config = dict(
    num_hidden_layers=12,
    hidden_size=224,
    num_attention_heads=4,
    num_key_value_heads=4,
    head_dim=64,
    intermediate_size=896,
    vocab_size=676,
    hidden_act='silu',
    norm='layernorm',
    norm_place='pre',
    norm_eps=1e-05,
    positions='rope',
    rope_theta=10000.0,
    rope_fraction=0.25,
    qk_norm=False,
    attn_scale=0.125,
    bias='all',
    tie_word_embeddings=False,
    parallel_block=True,
    init='normal',
    init_std_qkv=0.0388,
    init_std_o=0.0,
    init_std_up=0.0388,
    init_std_down=0.0,
    optimizer='muon_variant',
    learning_rate=0.00855,
    beta1=0.93,
    weight_decay=0.017,
    lr_head=0.00932,
    max_grad_norm=0.5,
    warmup_steps=200,
    schedule='wsd',
    decay_fraction=0.656,
    decay_shape='linear',
    final_lr_fraction=0.0,
    batch_tokens=65536,
    max_seq_len=512,
    doc_mask=True,
    train_tokens=467900000,
    max_steps=7140,
    dataset='wikipedia_en',
)
MLP neurons of a small language model. Each row is named by its layer, matrix (up: input weights; down: output weights) and neuron, and shows model dimensions 0-223. Each number is 500 + 50 x the weight over its row's rms, rounded and kept within 0 to 999. Numbers have three digits each.
After each neuron's rows, "fires after" lists the tokens most often just before its 100 highest values on Wikipedia text that the model never trained on; "fires in" lists the words (lower case) most often at its 100 highest values on Wikipedia text that the model never trained on.

L5.up528:414502462542430456458517519425480538422496535556560486426453458568452497597463569469592621563507479548543494416500641557549504544558512544559493493493531450486553563431519507533469501593446535493471490532523543493512498484516557449460631518530452465557437490436521467437435524510542512546398489442460549515446496533500553509507420564520412545523550542483448438532449541573495477525477540530471646476522503500458410581597373505546554480503545518568547429432507525483495509534434515514395539467499499475423477476482531481428594508481480456582484508474481519448491463495530556407498449518464470482538512369592440474569548534599515516484530531562508450456527499550557432415542
L5.down528:510486623505578565476449562483586501554592359496472531513528566447557597556438475458497464476508483500540437546473455529438497550561537523465546408509461498517499428549486453477435402441477574530582432473479487537413494433453429513513471448455557526433604526515492492470476508444572378438526471471556524539466512489467585546480499577465557353499461468456600503476493494433502554421536472523616420603556505510512498466425553523481432509521422440505445500498494431595526529435522448438555391492510473560488475503479536535549447449530525521505487504607405565545552480505487460491571558473514498555567451501436499541518567511452433507507558480467541548521512525528470553558446
fires after: "um", " The", "an", "The", "w", "ul"
fires in: "there", "number", "change", "between", "population", "vocals"

L5.up778:500450542545468479524490442567506425444491477448507561400503479512464527512462505492389490548464496481513468521463562602507572537474509496473508451363531523476548534481419536571557599562447556520625416433450539389390516505446554579499619517485409518464484543539527626485434496506512595554406484559476533554529503448574474548490487428616415487473512538462542485571430511542497475432463471477542501549499559506429492506564536554507494638548512598513435494481549486488583468431531465439437520451479512515442514525474480512550495442515529493468511589507453434570496427446471502508425490455495507493482470457488518564495468532541499406511480438349531483531480486518478566579521
L5.down778:557567485402483478474537489501473570499611521509528452480559521506532508565462548413538509522439488440471553478535472449542419505450530535466596502606510500560507499525507520454422384471504461460512537527504514548546487481524497401476470486460547469498475471486498458462525556512679402527540541446507506549443481552475566551489431564444580494522476471593429555480540442461501541575562470514545575564474435468491420586445422468515506424370485519496498519436389491496475464509426483529574431471482420495471454479547592429571497528570449488522452395540504507424541530583454489487527530519429456555544473539504462469483515460504509582478438589626447536530511560539574458401459
fires after: " le", "t", " O", " h", "et", " m"
fires in: "left", "old", "attended", "high", "most", "lead"

L4.up826:475532528559467459479564410460469454520518480515454490516499491452581484460530538489517543510475494453527619375528510560579446584538502477492407455504610467547542618501529574567484505524518457362463448508473560509533446440371452536445464525483475448500502587565521535546546548615527468495543493519495585454456401514418502567435438500475489562418442485517513471472517442494524459475560487571422351468538515392530399460482489522618432495605490510449526446556536449569519505417502550492471559546521469470372466534445453480564468627496513513517573517463480525536509461527473480510583534544528458518479458499560509497483504537496455515439498428515534515432495541492454564528464
L4.down826:467516476455481503526443529527510551512486482469638580416526517412438471422582462511544394528511520535386516567417469431478425454428540509454575514601530538528480478443508504494607457549515536555532530563541492425609574523538564564570468482496525448442487498454498476466532397384475460488487414445504532571530531476574478541526576463575481529511509452557436429405448445595463508499478496528559575443483463579518541513457453517482505558478459471502475453486470546513471477535479466600504518477455512490583402530479558463524422484468582498524461431518592437404460559486510589524432413507536569508428553570540572489509485456549453527549447560434481473509474479532571500474575
fires after: "n", "as", "il", "oc", "ign", " S"
fires in: "known", "released", "built", "signed", "location", "september"

L5.up233:527531470429446505506514512485520524498510524451506442470432534465436507436506541508545463520542474520501501541448538479478522529529495533534542430538561516572541539462392522531445414477459491380458552571497473525483435498492475598547583582524552449498392492517522532563477483506447476482421505442508506384583507449461499470533584423474500543514436520498513512435574483592549399492535470558498444513422526527481496574472506469472380465536530462544545547596486573585473452470488471594562471598429432444481510429590477548379521517391555551563516487620384457555485570476534489535472386571458539464526460430468571568478469511558487509521488481585527439495605445527510522466451
L5.down233:605491536414583512508410525474516520447548533579517540504661452509555561451570455489482539539493478540480492539540483505541534492403445399488448477394551472416539553441571435506517569540456515447519495471415429433511477499446522467588414505500398602469590523527439470522480476494455532449540486508469536569613552562531528531553441526634417509503581525376431500510460537502432500494472585468532564513526471468530525430517442483457474471470548523433437557473582443501532472519516506501532484415485582480495413529493477524555494464391504566392514549517552494415503477588433511508509544430481522474433496546512529555535485498481501426419545488551481526515430546486534563472462
fires after: "erv", "is", " k", "ing", "k", "ec"
fires in: "km", "served", "television", "species", "kingdom"

L5.up517:481426586472416468475393423508458467493428445498578453437500526479512582514540502512525493443565560524544463510547417556507479446475522541547566560456573630418553555434513489467603493518477546505475523506590432525471469478469431358464504407534590479504571501560491525584575463515503503518462488534436478491516509596530462540529545498425457491470581436493475549479494541665569424497521389456596543453530522554542490507469393531422483528461517474536466484452494452509446540584491495525466466494527402490492474447495517508500520536572561500584603510518559534505581470458419532425512396487542492498549566476509494488425479526516499602500471544565428438486479509526468486522583
L5.down517:572448567573535429540581486489504522408559481513510473472484509427400456558551579491516499460486438484490592455559537437466514626497512547414438500638424507456481472556457478632572553482450517419535512487492541552493456537511396489495460488551431495542504433493486515387473441485500565547556497569535441491464388575537492525459474523485473485480466415540542499600536468570399498488518538477534524409517514502594514528516431485353488537464478497507462542560456490531537439456515476482394530472488506498503437483463508468429470548434547530515498423455519484484536479489447510471540547537416566525684479543486517591593535478563484448550488440566509515508468484488547479566512
fires after: "le", "at", "e", " cl", "L"
fires in: "college", "club", "museum", "park", "planet", "hotel"

L7.up727:456559515582471605448461558537561432544471502461467549573514466468472499537511464507552521531607541530416536527422564596468444492558509498469591559512537540478489444535583514545333491474374516537564487490475539500471438466510548459531463545465450472473485542558428577482513531611580415534564449628488575492516502523507506464494452480504532493566479465485583464493559541496422441536544446474490432514497419582441509517510547420516466512481507459506572495541515505486478496412434542505488538449453464495523412634495457395496600485658496471526485423471564437536578469464570562495457512483463435519444480478423549453549592508481518447507525512479456513458474466481417464528473
L7.down727:469545531508464507439536419430498463507464564587510472431486507420428531524560604548449502475439566511552472461503476565485480504549442478516510524625543464505506534427556450445559529520567540553528484473573442422543431473613533444477434488538550507457456537501565499482462490514526539507466507506516460514465489404459495486565487579566523464513456575409473548462500606531460498514491481515557540459501472406541515521453466424514561414399562504534475484531531441500464563494448422506514460557549484523498506503513355522541499507496533420503503489464584463589473481494479545501469554510268459483452498487518557518492633491484561422579532524430587469562398503462589577489507
fires after: " t", "ver", "fer", " al", " e", "ber"
fires in: "two", "several", "of", "different", "eight", "all"

L5.up750:518574529507461533525400510503567527482556512468514552517459534452493626474499446473488479474429473474515500503458530563468520480440464508505539552510457577530538482458429368498609519528441576481560403461581544509455443453543476516609528442452491458639448513558520392506462538533557584456627597490477507452537444448495512540465584541499446509512577507434440475495524586549453519487470536517467550424536541488475453412512533502514539474440538561469482529370584464510521457405526500374481526461529507544470488502637501439463432502548523433449544447512487422528554538455512540575486538477477525490557446497503564470584513600592394482469473489473505497470544528543426551463504
L5.down750:398460438460526463485534494430516463502497488601478490381491501501518534518490544510505472573455481478572512528461465577523527448377483504461525474454449511515430438515561569442466464512486492404528481500588511484438467537536510487515465523513450476466532412491512544510528477474502448409556562525391605466486534598555464494487588552543509519494526529447383491484536546446480521508523509517428542471523519534563585551538467412502536413527517657460485488535485522497496462478491492547466395543505355633608395533426433512504477505462522487462591500500451527518605554599495488543520452510461540523529512366488485396498621461544502502534542523604557512542572490488490499497542
fires after: "und", " th", "up", "nd", "f", " "
fires in: "third", "under", "upper", "for", "number", "into"

L4.up886:491548551494493491392503502550455345434573579482587571511498421542492461517473491484537481547512525557516506480485519466493446503458467443517402476474456529468497567466482518488416406534539447588461451449464535558500552508452419440522517476516497398524511620507504472452536520623485506511504535398433459460466458517525572496488474452518548532603442525549482533550507414531472470405547538462617507529430511540512375535430525503519548445483567549437517448511479529526502433453585574506507460554502604566486525524560542475559491573576501483551610454525538561433514438495472408437478479550548483533584440475436423489448562507480582567455504523488490503484499530506356447459530
L4.down886:518535428484503501510531429580436556396545501569413536499550542469443494486518450490494432544503547494507587596582499438552555496442440495436541522429500605491536429548498489568583575550523557447510501487434514481539499459575487494486461574452565468522491564483526581480513488544520441465595482482423516470560511532383490518535514591538517512512499494516496472454485500518459483477534431551515457545478488549533431561450447540426502494533587505567469439522442481547599492473468517473407515498488569504513494389512484488464512521397560421532430475446409508476533526494553450484588513516382456437606523658538555500469477444554471396523505531385475551532448423505414517592429
fires after: " e", "ther", "em", " N", "t", "id"
fires in: "election", "southern", "elected", "democratic", "national", "elections"